config = dict(
    n_layer=13,
    d_model=512,
    n_head=8,
    n_kv_head=8,
    head_dim=64,
    d_mlp=2048,
    vocab_size=8118,
    activation='squared_relu',
    norm='layernorm',
    norm_place='pre',
    norm_eps=1e-05,
    positions='learned',
    qk_norm=False,
    attn_scale=0.125,
    bias='none',
    tie_embeddings=True,
    parallel_block=False,
    init='normal',
    init_std_qkv=0.0177,
    init_std_o=0.00347,
    init_std_up=0.0177,
    init_std_down=0.00347,
    optimizer='adamw',
    lr=0.000789,
    beta1=0.95,
    beta2=0.99,
    weight_decay=0.29,
    lr_head=0.00714,
    grad_clip=2.0,
    warmup_steps=227,
    schedule='wsd',
    decay_fraction=1.0,
    decay_shape='linear',
    final_lr_fraction=0.0,
    batch_tokens=131072,
    seq_len=1024,
    doc_mask=False,
    train_tokens=1057000000,
    steps=8065,
    dataset='wikipedia_en',
)
MLP neurons of a small language model. Each row is named by its layer, matrix (up: input weights; down: output weights) and neuron, and shows model dimensions 373-500. Each number is 500 + 25 x the weight over its row's rms, rounded and kept within 0 to 999. Numbers have three digits each.
A block is one neuron, or neurons of one layer that tend to fire together. After each block is what it responds to, as a language model described it from the Wikipedia text at the highest values.

L6.up281:510516488480537529534503490502499474479517502515468501444497475485483509472508555483486501481543501518501480515542522475510542512437490481476486524537493511517487500492490509482538495511537483549483480497500491517507476498514497546503558511526509491494480524495498478475457481498526515472503476459496531495500488495494519477530491494525468512505473499539465525487488510439545506539480
L6.down281:470486466528516485495535417503481491527463467523460475495517484511499527489484527515492524531513504489461532531526444519535467490508480500522536476507475485511471491491522544525502504471449448477523485545460503489488473479532512525501467521494511467529529497541484494497470460493457499493484520469527477490509502489485493474507451491503466508507512524516518525481517426490526502504550
L6.up443:534542480483528506506504496516488498485518468475465508486479461495466512513518479488477505500514513491545519529509485512469516503511454479539496515496496487526494521532479532508538476512502476508500491524500510504525506526517493508516540546511513497496516515528472483528499486532523550528465540494501453481499475534506477507506497509507489504505480522569463455502529504487504486503517
L6.down443:484507518490545556492544475468476499516482508473484492497500503471503530497510488494487476510515493524474539556528455506543557494528493482497506449528493497484544507514514506495529486530522513481490479519508451499528473449497446496499482505517425486552487475494517438500508516487512460460470474484509492497514484489517512534488498506512473515507539512475507479477487509534509508474479
L6.up449:503486450465459493501479495488516467505506525492523549486525507493489535497519474506508494501527525526480498514501488426487517473531494460515544504511495512464489506523457511494541511510491456485503509498530451522522504551507535512494506551530526492489521497531510513519483497515482517498520463460491469498513495513518489515540523448521487485443503463490490486484521488487499505548505
L6.down449:515443550487448499502480501491521460516482556522485518523464444532508536511494493472499512482536522512487491562468454494464492554531534497469514491511538457518485517509521539494474485478491508496493502538505535505507481490489527535471443506485463530520467501505504474483558497504478499557503547520440501477534518495536467519475471528474501484568462490462477550523535470530461531543479
L6.up673:552535428465546506526458490472490465528499474481454505470523482476455458522529468486512535465476518469550508532536473492507511490521512469472503521534501507505544512487504516466512510528547454496515509499507475514518478475490522535496516523508528513523521514527491508501489488542497503498538496459502485488519470517491476521481511486518492519496502500528472456496513497503478517440522
L6.down673:483493503484516488508502501454515547528448542507468485495506486488504512502472511530526513505519499510456498541465489533529550453506487526484510505503464493471522479525543487508491529496490496479525480514476510520491456496508492541431467494471463453539488525512503529498495502494512514514546530505497488500470488501477481522513522501515491534526538505511477465495525461503531493503518
Column separators (pipes, semicolons) near the end of rows in Wikipedia stats tables, plus the opening parenthesis in disambiguated name titles like John Catlin (politician).

L9.up2047:474534468493523485505527464508513502526538511503511530477499498489466517487507492513512492470481516542504502488559505477501478491497511502499472513529466523441469497453442514505559559495522471470518502497520493445505473484519469487507504510522510488472558442499497515528495488463465472508470505493477534525481474496513479503488513505481501543504560472495458486488503529523501512490546
L9.down2047:508441464507485491452492473491503544547463520516466473512493472498482513484507531487521506519455479485514474490492526468505538488492482510483459500520537543494460487479482495508523528437474494507509502514471494548484452505496523495530495511486553484514498505484456510511531459461534509533470504480499531483477503479534495520466513503481509479540514500489490477520502478507504484497511
Fires on in, and especially the after in, at the start of a place phrase, e.g. located in the, in the outskirts, embassy in.

L8.up1087:481541495461524480521483500473470541479508498464518528480519505492480497479493487542498464538517520531489513463469514460502467508488463481492494497542464539492519520510520437514534533542482482540464462500566505501479498488509449531493539476479520526513492466526513477468451513540485531486501450535492534461463490479500511502498508496515516501504521511491498498491502471480523481489510
L8.down1087:473501471466468569485480488460444453509509508499517522516503505502517505546506536513528505507506461512480474461509564522529451499492500429538502449515506501504509531487508501528522488479534506504512504486488496467532483526476502544520458490451485503518529491476491494491527504529552495500506467516490510524495540471511502527493423470557501482513507539499491487489469493485483525506542
L8.up1415:500515493457485477512448523475544502499532476474541517495536489476521502503503496490493517485524472509472513475486490474495525495497489489493496468496452540446481486535537521519524482483502469517502472510508528513498497491492492504524520488478508486499494523497469512494498481487490537551535489503512486480486544512500561502476479502553513481516503462451511502517509484460487475496517
L8.down1415:520521504491489496492525517509502493473483529486495509503522520465510531498470505553509509508476507496519504462502513474522490474538490447495487471476553447524578434497476548455487537484484465548502554512468522450503504473538497490488498474496478481469499492500490481523483475506479512492536487469528534472526501470516512529467496517524540501466534516483512506528515489432496444522516
L8.up1645:462532479479484488510527523513524483468537482438555527494527499467462508509516502514504462543495522512488492437509537507504479538516466462485531523500501505497473514503484510470513534532474486501540513516517473507501494467514490502493526535491505499467516470481452502508511564493518506520527485519481492513508488494503518531510471489540492480484517466521500505490461510475488487507511
L8.down1645:531484486514461484491428510512495506475518524478528472502543477537505506495532492494507510489501479541463505490492481469482421548523498522503475478490508511461505472484443505522464507548467488488498488518523498501490487476531520475510549511491510500492500528479475498497447462566470465521512504504490494456518502508512481541469488486531502501428522509507500528519501507460489482489461
L8.up1714:487546471458486489518437470494531502490517510470522465502495527481515511491471508500500523530519517506489531469482469492521507506513447478509490486463460513497500486549517488515536524511496511496481446511494540494497502516463501542505509500494496490482560510473506531471512485524446511528532502525488524469486520512481545465495488418532487454521535509500504533515509489493485466483526
L8.down1714:498526504518531515520494510508474499499492568533498510494525464472511501531495509491527482503517559505495536499525493529498528495471486494475499441517456487500511517494469539492466485486479495549505522461496512465504559481522479479521507505445517526501466508456537523523547487503523502455540501467522487500484475515529471523502459549522494486465514515513521465514484526501489506510528
The second word piece of proper names, acronyms and places, right after a short first piece like U, Al, A or Gu (e.g. UC, Uzbekistan, Uganda); also dashes inside match scores such as 0–1.

L6.up698:517540494457523544559494464511567520534488476519527499504523496450499532510495514498509490493493480491481514433546448488490513522496506501417511527495462512533468505507457514490512493506486478507536498539478465460503490471501448499500464523517490489445466456450505517507523516522545537476501501450504537541509474541547475548454493488518480495530481519486478475477503540487520492552497
L6.down698:498482521498495471511464548529539488452510502500519509474522478528503513544495532480482495457537558492523497534499482526510480476515429452506471559480461490465540511513497482474511488466532522496512502481521492472477525458507509450533483489529490501461467528492491515466507505529537526526445475476477502533459491519477523522492493529518496497513468520479528521517511525510495514462517
L6.up739:473510541504513531525531479508537470487516484503505522483474484487515515533468482472522488512510481497497498516492435508537543533494541493484503498463457545514491531504473469492529481498491479557505492512449471483514511467492494503500478504516491512483489509524485479482496523502516487509487523532469507501496488538457495507475446495545521476550494522470507506492478502497525500524532
L6.down739:517469465504466509501477488494508512536495478523566485473539534521487532557495490513520525482493472528524543500507539520470449466541500474487503482508498490503501499505533533491516480497507503483507507505508517499491524502558496455490474469482492499513499545473521494529549471485491499521490485528520496540485540511527508498492531482442509513488504523510511546487468521501487439506447
L6.up1663:516486518494489525514513481525544459483473510471513503491491480525498488507499485509527469495467511535493518465490505531474498527493521506488488456511484557490504499466493524514509508461534500499474494491505503482471479474487519480517505510550515509514528457478502484458486522488493458452526503513479488499498512503487500468503490463513484512557492493456469485528500487443466523516505
L6.down1663:460500483502495494519508519533477510529507526533480504486490546451479526505495521504494538489491476469537495541491490490534519464532525479506520493456503488528473514544514515445472489495499486505534460508535542528488518490540485502501509475530481489497476520483494493496523541471487500488465526506550482488481500529532510534560518546473496506495526529520510490501532480574517483446469
L6.up1747:516555489501494513507476491436482463502495527519537495499514492492464462506487500518535498514510526486535513467515514431493493490504525514441444489487510509501481505519501540495503524494496505501490487581478422507495480468512517498551527512496517500432500456451494520515482475507496536491510496502497539432505477525508482487510509487478506518514455478503452553508521484492496501506447
L6.down1747:478496491539469532481464488528486468471496485473482511471511473533514531484491503471506479510499523555472524524549502472506536513475495517529487448521514534540488466516512471515538531469520519453523502466505503504488509497516499487510469512518522485502487571473519459475511502474480479482492494476504540492480513569514478493519540513480526474475503501499514535521486530548482512494498
Short word-internal pieces following an initial letter or capital, mostly in names, such as D-enn-ison, F-az-ekas, Qu-ill-in, and in ordinary words such as fro-z-en.

L8.up787:533498489463563501553472473494500485545465522525520499461502487469495504488456532502503491528496494479516451532502513472506485502493483512454496542512451508523516519488479467475470528509526500484500491515455530531461499496457505486505489503502518466521520469490524556482511507503469471497505502496514497509515510517485499486490486518504477475489546537533476451526478541511541523502503
L8.down787:471474485495501535450480501505467496520458536523506486496482481513455519536486481481517478526481519521514517504533459498528516495518473527479531492535532449555509465481526528547535447501509521498490465483500493518504502473494473488522516530476482457478499501541479476470484534519490466513507486511464500540522494507513552515505518523498474437468546507477484500505463493480459484479510
L8.up1684:469544502507533502580473556478492514524475495530487543483531507444476491481469529508496477518511501467508468510489513513495494513500493499474479506479514532505515504477510484508481525460502505484467503523484492476505473494492493527488499475476558492492496459481495551517541495502549514451516514500534499506493525495493480511491508496513506548551563535543515478476485513466524508512477
L8.down1684:524518478499476506460503502553476451539536501502536509535496492522480490515511494473514449514500458516529514509507493538517510493471493483573518492479517466489494521494468522479498476511519533494503527451504572500504494531517527492468506528516483497532533527533507493518529516526447493494475471499480508488544548503473533439518495496480487482462455496502488529485491505489481492511559
L8.up1904:483517517486483515551506508482541516546472474537494481477528462476472461487486468530517452470507504510541519465490478519508474480503458508483480554498473535510493510510475490500477485533503514481500506523548510519500491489508511493516502482494520508501482421461537514487533454517517497463519488518469514502512450545503491485513528502488478491516478525505498486473456483505495537509495
L8.down1904:478518473532515465471538509461474529510510506520525527492522549493501523525541465480508487474477515503470483512488507452532507495446486536502522528514487509511482513538495483521497487493496478519490527484475545456496481532505500548514541483538494463492464458537477487508510494482495498547488495504501538507473507499493515485492469484529481504485487498518496485470522463513524456520472
L8.up1920:512485474521511492514476497519517525495463499536489514425521495506501481508512539463492523504515515473458491511511503532453490480481491497452482488503443525491562543509494535501463481461455483487492540535497494495471521504521493525521513491507515472523491492504505532496504448505483486474499468493515465465492512533481484506485483487479500543513497509519485439480519484519539509496477
L8.down1920:488481479473540486485465529496486474489545502517515566516473526497508498514516458517536515469515480531514518492521523476523531541481514562564507487458511500467480491473525518487499470529502528519440512458509493490520499507544498475534497467522505520490477494488507485519506520528497497498500491487517469506493531487498496485461536521478505470529483462471469471461490494467496481455484
Final word piece completing a noun, often plural, that is then followed by of, in, for, or a parenthesis, such as incid|ents, spe|akers, reas|ons, techni|ques.

L8.up225:470516520522516514520509459542527505488512481495499470495500492518517484511526501465508493494473505463465520434488515484509489500479496517495529490499481477525510525496483538506503484476456497522496508514522512503525514507487500525506517487500469494531512508508479508493527510539522518461530537566469480472449530525487482498530495476550479492490520545508473526487456483489458514476533
L8.down225:551493525530460516521492521464518512531537483474492491500495488504493493432523507548459484511530489519548513525469506528511469512535500492460511527465580458525520521517545493506507489494497498477483489523515476506473484484532522493489506478494498503467493484507544485545521534500472543487453489502508443510494483501486465443513498513502493540455503481500519497508493474518538496482516
L8.up395:514508535471545480488499470474492533538519507493473500487512535512478462432465478479484514475544483479492459499536535487520488496488503481467525507447487493490517552514530487480473495477504466501495509522514527470507535523526430464486504456536548489480546503497507545480495521525461501507519479493514471557512511510492509498537500501503459505517525496530450480489521464503508534503518
L8.down395:494524480518519497469515505493479501524463481482515525480477466521497487462529506462499489484465495526536482497557495488502487502469478450505495464485467528490539523524505480465510515481514499495512527519540505501529430498534507493510552501521504503534492511486510483516444521501497462520503493461497459518527464531490494494528546480465519529487525494467530510527498512436476504507504
L8.up521:478489517520520529511458540492504490539522451479470536481508525478502493457507471493498476486481484521495485490476464530462522523486502487489488457521476507523551545500522525511492487523484474514472522506540461500496468506526496534505515555517526453535539510493511552525487515499497461506489494520497503487535461524451471497519543483524505468563508492504487508539498495508494512495478
L8.down521:507500492508529510487482501552511521496525459526515495550509526499529484504508511501492476492478526470494535510470479513483552500490564488527482532484477478497519537521493509481512506506505490509527497545465484552507504490537507515506461489509503520497498507515487498516473506504497487573476527508506501467489503504480482473490509496485534474514483504528464538474560510503471499477518
L8.up1353:488530473483504484494525463490521531455540510487482494473506511488471476522512481495497480458452483493456430514488485504480478476465524517456473514529494486479531514538496528487510518499485467538547456491500464488488503504481516498473504468509533507540533517520518533476475479524485489489510497525505527514525510518481484517530529526511478497519529528503507528466517481471546506512521
L8.down1353:479455501555521512492453515538487459542524504487466485503453500516525485519489483515534499474470537523527527488491469510503474485437484508517494507448456464505464527501442481492475528527503513541534507498494511484486499507515495529469513534492511498475493470452462453495511509517538520551502482513498478515511546496534544484499538489467523494510505480509487488500500495476475553507537
Separators such as "; " and "| " right after a number in sports statistics tables, e.g. 27; 4 or 0 | 21; also "career" in career headings.

L9.up1147:535545509493537497534521482499485522539487510501525520497489535504506506502471484456505456470505518520489500471531459508510493496531468501522491493471460501506502531461467514538547512507510473513478500500461451483534484521512488498483492497480448515543480488485525520539536464490551528479531497537543487503513484499543487503490533476466504516475509534473515518479496537517526504502485
L9.down1147:490512523506448546478497523502485498523462451485491494582551436517472499496506501480490502534516493487530470503520511483495504503516506521507508500526499498543555488484448504461516461494525505513552502489469469522506503554500526487499498481521501475524472520486475516502508447536484507489515525494507524511527538520535478485499492512513472520490510511541492541511481472520462487512491
Last token of a noun or name that closes a clause, just before a period or comma, e.g. semi-finals, Olympics, operations.

L8.up1098:500534541494498532519489528530552488468472500488538460477478493517507487489502551473506457523488501513475469446486476505465500512491512518496480483472443489476475503528455532521515503512512456496519481496484513436505528491494508510508519534484485474495505453523501529477488487488516489485512480519491496510497501499455528505439486485469515514514478551482508521520495526484490488511533
L8.down1098:491487481466545507475485535544495509514503493523516545491507461527458529526511504496507511507487506517483478502490507512507498510513535491466509517504490530514504494519480490505541492486528492512539535455480477471502471490531489434534509453514501531464485508472478503520476498497535507500491509484466503488485479470497499533505493544518475504496479519500526530487514519514491485529506
L8.up1288:470501452508526544489520510490533476504467512508527517485529496502527475500525505529545465507491502493466461476456532440458515522487506510488485500512474487478478492502438499487512474484486488465517510517483482477504555518516502507470520544512481439498503471516507558491506474488507508474535508494519484478529508521479481514508478561484507527521485520509499526510488515493514509526546
L8.down1288:487490517523532479460523512502546526505519499487515491485471555489527528492498501506502498493503550501464544516526515455454509498512517516520501479523499466509493532532518483462473467480478528522480517484540470499546529482485482517504527541526503509532490497536462518516533532447485523518481463533530533500469447529482479536510514491530484467478525528532537474488509504485458490529536
L8.up1560:485521517499547508534527494531563446504488453482536511486493517535464513493540490471517438498482494524485517455455464489457476533525519542515472496494483547506513525514442525471519493523462481507523530513500519439492512514498506448528520536580505457500500443492473527495468514483534540507529485497486540511507524520428491454465514488480497502486450501498509500484465525472448502470513
L8.down1560:491524469522504514459504467502505543475486503517509495471516494451502494527543457470526481521469518491528532483532458514487534486465484475525514467536489506474508542503527522562501518481472508487491473502462483523491475512448505502492450457477500542501501512493464530502532526467518530519462465506500474494471527473501468506559490533502505562466492487485493487456497539471537488497505
L8.up1795:485526498470473485496475463547497503502520481473527509484496542495467535485531472539522518517540550543487524492453498481472484525503535518493495538526479489517469516531468472455524498536516512501510516470483458492522523469504503529474489512469494473472490479522504495541555525510549498488512501529464542537481471530493484504539539497539482492475512513491485508467488489499474560492487
L8.down1795:503534517517500456503481494459455502546520524486494508472494480529472473490467510481452492469458515526526533497489485509492451517521496528478523491486498588527522519513490479487514492494481448510474501518459497472456472487488523501481486544446481504481496480527528466493526515454492515487486518520462527505485500505476475500489521527463527505513489547492516481552488488512483483519476
The word-piece right after a short opening fragment, mostly a capital D, as in D.C., Dubai, Dissenting, Djerv, Dimitrios.

L6.up129:486541484498512493519512542502494506509531445510552503477498527501485468528517520479503488497512464492500559547551514509534475490525472497503442550500529500519455485533504481484561503510472478546517513514498497483478512506500453505518532507484517496460488466504480505509484550504500490463486513497475507538482514515519494545461490477530497487511503503539488490509536529458467541524557
L6.down129:502500502521514491519536500478505507499496516505514486508463524505496518484509485489479493513460539504516479502461523489496531478496494501511479470493490446475500493520494489482467494503539530516463519516538504521508473494505514528475494570516412522534498470502485496499527471502508477499520509471468542510490472495478459527494540498469513488483542484498463444510499505475528520503540
L6.up636:491485468513513460497523506523493515483569490489561495464484498477520468494511503469479475457565454485502494513512495458525513498478464501530490557499498528503465475511481454485586509530545486450545498499481497496511493495479475491495484511455556523459547502480464509512528511501508529475473463465501500496494513488480480476507473499527512484506473514499530466487545476509454551492523
L6.down636:490554571520510520539506458478511568520468499486476497503455488535471513529519479487509509504457520515472453503506526542429510556530502508510496462474507485499455490498508499481450512514528508518502471505494488526516527513481518492506492475545492480531498488534517489537468459496472493501554505507455537491472511496479465531457481474514467484503485502545428512485475481473546493534477
L6.up658:539516479496497506501516524508478509500524469500556521437464526484490478511492502503503507517511490450498537499522513520511516524526488507456516532516506509479486501464479451491526493509535482504506464523506505450502492510506501493521513517459525471489499476467483536493501515499532497492515465454486512515452537530516516499494480495486491515497496500492494468491539502497478505471523
L6.down658:506487491561585513517537519470474529488487514472519516484454503498474524501486544534477503495506520511538494533517507510503540501470469490522477452495503459482504536497498483492505509502543518507444502497490508475513482519488504491486491502491511492523524516519493482559509488484480485462505517451447483459492515485508435509530474502477495485455491504511438476460525537488496531495492
L6.up1875:534538474541514491496535526460474504518500491487548521486526517474480502520500519464513490514519517464494492525534508511488536475506497492488494535517513555515514468475487462500515463521472493495552471517486514471490457507497502508527502517483575518459498454536505478537509521472479507492455489504487478479553507535500497485520543502467481482486503498584503474520462502514491502513497
L6.down1875:503471495532500545513483478544484468522513490486459484487502480521490472500511522478523527543464489466491538490490492452515511475512524445529457527475482496505463533522446526502465515481490444514479496550489555506508496514532482481527532478492520471512503523474498503481530483524483473515526499573506480479500504499513473452516505466523491480503469496480490496465472499506478477473512
Function words such as the, to, of, in, through that end a spatial phrase just before a place name, e.g. endemic to, north of, around the.

L9.up1401:526534502471543512544487505506580481507504508490532520492509476471515519479476474491518472477502545487541459508484495464482510510512443541442527512530505545503485483542472524498493502491546497489537490528491476507534514505487466482487518511457489462478516471511528492496475448525518537484521458479487516467459480555511469515462487489484477455542509514515522527533503459488503518490482
L9.down1401:496507505500513555501486521468515522516521535521498526501517481546526490498532483534491527544522467517495563518447476522494476507490445498428465495517510474491493506485495495463478450506515496524478552471505521511462508449555495482462448550526485464491462476538489499475416543497538523513492508489480483486473495522488523506539451529497503533547474479500463501470486510491528523475524
Word-piece tokens inside a word split after its first piece, especially names and common words, such as Pref-on-taine, fe-ath-ers, comm-and, F-az-ekas.

L8.up168:481528503487508510500529503507467541456457486513535534461513538508456492497503473505505461531483476454507486518541502510528503484523491493490486573495484520489524523479472502510519503494498474535503436541464537472524484502517486526512511478466530524459510471480506528521513476471526549483489502510513513525516495522491469480524486465499480527508512523508490487514473492538502507515481
L8.down168:503508502542520487514529512488497531509534506518528516495494503494467502526490480497473490515520469508455538493486522479510500487509512503442467474478485515456486469472486460484524471518529498512501511500471535522501477514532519460503498522454477520485510531530513512516482492504502481503541524513475444491489496474448486497537484470504482450488533480544491474505480538462487506539504
L8.up834:513506502506521485519572532511461547463506466493525510485486531497467494509500500513523498555486478472485516476532496527527496536495470470430496529551479517447498472511523479480523513518500478532495476537491517476479517506496498523496506507495538515474483501535470554512504484517497562462472480497533504451536522530462543490524519503510489451551486501508523493494519475491481514470542
L8.down834:515498533526537515484562514448484524472494493496461504499491480516487453508524528525473479500488500536541521503501519503497488502519493512466500476498519485486493454543536499506508494519538510525540480485485535501516509519442497508488460518528455542498515557503508508519497505478508507488479518524518514525505524480444519495508484516505541495506502496492503497501527511461462510512476
L8.up916:490537514493491525493497542483497472551457464479521520453432491517481485468463542501541504497500501481488521510522540469461491514541496469432523515508459512472483517498460517498461519466501502488480514480486515490457461503525484507526551510494512507464556461493492489480495537512506445532507521517486510480496502518484519492501557452519506529504520498510488535524532494498500519491470
L8.down916:535497507547546486526523485505513485558421459518467488529495475527489490504513492550494526484478531477497498465511519516476444518502530450474502483447491455463477552477484501487508510542514487497507526507500498508492539528492501473476496506513539528466507508497508442528485497540459531530508511518544502465505507480522503507487482538522530441503490505572514489479500483515503464494493
L8.up1459:525544508528522512531508536476504515504506520554520481475526516489474474504531483552493539514470465455484502523534492516504497509496483470513453513495514541515496514522510530527523485464489475509485464533503518470481517501453510469478510547487525531483482465525499505530464505494574448484504524511485473514510471533448468501470480476529446501502516515495459550502481483489488531506541
L8.down1459:488511502511486542489495436510443484508531509518481517483503546510509502502451473477468513515480491479518521554470527472556525463542479514546500501507473458488532505520481489491493508484522524475483516455480493441482549514502465535529512506466495513528473502466474504535465481466479531504457473531475496489498457498529467528521483534475520491541535542515505477500516498460500500494512
Words after at/on the that name a side or part, like northern, western, ventral, other, lower; weaker on "the" in "at the time".

L6.up787:529509488482486483528459495478529527524472541492472501465490523484486484504513499475499479498544551478445509482478447516502518507512494479525543513495468487501529524486506500500530484517489531476481512490547475527513485468507497514483481491545475509460518481506478551529513569533523541477490509513479464479485542522481504482451499480521498488493521493512514472494479483492490501518472
L6.down787:519540513519480536490496491556500477505506472512521483528485489529453486484461487497509486538462498508528507501512523507472490523519503484506536514509510467535480511510452509511519509534513519521472550497510454480470522525480444497483499528521524500512478520543515500509500521502524473566482472524489520528551469447515510505468466511476473511481490520463483506503477495486510530538550
L6.up906:498482488491516458483509494470538530539484448538474505499513498506500488478476493493493477515487542465500488500495504536456519544483483483499481531501471493525558504511494479495570516500472512511533492540496520516512516478469497499457519528501475485483514510518468546511510457498516490523520510533491503511510529518491475471456476471452481528497543487507500461508520487496521554532471
L6.down906:489494492483520501511473505488517464489488516503503527544445526466496480535530507516466541476504471517503456472475523469474493494476505509513511509540549470519499520511477488487541510517535505524492481489507455494489509502537496530539495469488507495532511534501474514493493524481521490543530471536494517533459499455507494504514514509499493499454513499453482486451479496511469483477495
L6.up1741:568482505482479463500526552470531514502456496548480503501509520447495515513469436518509492483540516482512480503447527525463500512477544499484479528470465510511546542508526517509508484504488502529523535604511508491501507547510484510487480500521470492510548477470506485488510517515485493468514528502471485458513519537453481457516466511503493530512554516539493492548500461462537468503457
L6.down1741:506504517493536550461476508530468512474516482490519510546442506526492468477503508505525478544482525485505521489510447484510505513527478514510520495491522486452478494506466474487491502491524514508498425470515486490532507503543520490470508490483478528497476504534501513519488481501500491555502489485525518568515495488485531520465482495514516498460445516511486506463496529479504499528526
L6.up1917:487518512490534520555503511474523511495514530492481516458487483469472513469460486494483517489458498525543461496515519464464503464491500517528500554474494488483503491496475529512547504482497533504548513497500490498510514517551515543492505489468532495522516491504486519510500484456519517482497488504514499486499523466552502502457463517463493508526484502525505492497492495521497499483461
L6.down1917:479517463495509488526480482514538488460503521487531519497529542531478495503499511499538488497501506575519499539501496537476518513475530507482521459551494498475505465483504538487499498510480523497453549470501493509502539479495488489515489492505446522506492514485514469535490522491491524487549499496490496469511488479507512493535558498522496453480494502508499522510479521506511476515533
Final word pieces that close a noun phrase just before punctuation, e.g. nominations, competitions, players, and "first … in history/since" phrases.

L9.up625:527500480497497478512529534513543468508497512446496516486491527461486541489508509518514520494457510532494518458514541485503492501475533497484481503512501492492547509510494507499543534481460508534538495489545469485482506492484489522511551517485481480512509467507485509503484509527505530450501529541489545487465502528452529491452477525534479546477500517496513503487484498522488493435512
L9.down625:490487496518481496509494500496523510501457462498493522503490490511480469523478462473530462499497518509502499536508487494462540506434483521550477559506548553544469531489503513556482496512494513519501468517509501500531481451455469514470504498489497473464456528533504487498481528485498520477528490518495495501508539477503443506481514503450511545457479524496523465521488472480508468520525
Letters and periods that continue or end an abbreviation or acronym, above all U.S., plus others such as °F, UCLA, OCLC, BCE.

L6.up100:521483512496489486497495491498546458506486515456499518469519522459486542484523460530514516502485519519484524480480500490461515508521579507525485524474472504479525555519523504489506496456478490474523523513547490500467520505495469532507511500457488487489521453464503511512480491504499508511485464520477514526501528502487516468530503477471520525522495529509478469503514517498507506541503
L6.down100:515522472533480472495518451485501583489522489551477514453494478507543500522479506472461492463495488501526474482515506531521492498459558518509500525523500536468531461473484495475497507475468545483508487512521540511498508547555501498448504513486510496471468487487503481473522526517520492460477530495518479471516484518493477520471511509530496520500566505497465523504480503478504506508505
L6.up1216:489506471495476486517484500489531449516520463464516510482494490497437489473469463497539525477434490496528537451493506467502492472511533511482492505504484526486527506518491479471521516445540501513546484498548442508470520495493471511498562539472521449510513487526426515516521486517484518528499506492482500478500543480480536478520533476512472548460470511485505507510469479497494498462516
L6.down1216:509478488546456504508529527496465520507520527487504517481473513493532485520493468526469472446501500472485503502490481513511518496509531510489488500499486494449459459511529543553447531501497473473505483496492530459507520490528492501477521503494508463517491499511504514512492549468500489492498534486509496460488463487511498497483499509498516510484487526509546528489540468486499420505508
L6.up1534:528509474527490468470514489465518461533505480469547489484523465495481454461507489477502530498475506495500499480490538461501520476511524510471508531522511503490513539509467540473559515515472528516529505514520496514498497500523443522514573494451506479511513468525460525528511526497498491490507512483504486487517527512479483518510540452521468480508499520532473497533499451477532487465509
L6.down1534:542514505504446491522509494486517473490517525505528498479511516509494489502497501535491410503486483471506501447492509513468527499511507505508513492496491497537486524489467536499511528516570467552529484517469497476525530472504485508492532451498487485511498530515507475511494464481517496513489499539481482532510482487526493465528492486495538484481456496537507477514491494493519498491478
L6.up1539:532490495496475490514513522461532483463497490477495496475517440483464499468481473531519528502477504514496504536496527484491494495528536486467526498524497530490531498506524477512541526468472491470530490509590485536517505488484458551489515526501510481514534474518482506519505517522502488504515493477478526473499506507453509515445523482482487550482489505486485491522535478464496460543511
L6.down1539:488508458492455502504488496554443526474527491497520511472512499509509439515491533502484489482531466453515519510497489503481493505486525480482496532506469538488474514504506509549486497488522505527533530498516536527457507495455496492489537489476470472509440506506517464488508539477454487524482476489483524485495478461497463500521486500504505492497497521452487481484430527528479503489509
Last piece of an acronym or abbreviated proper name, often used as a modifier before a noun, such as the period in U.S., ASEAN, IPO, UPMC.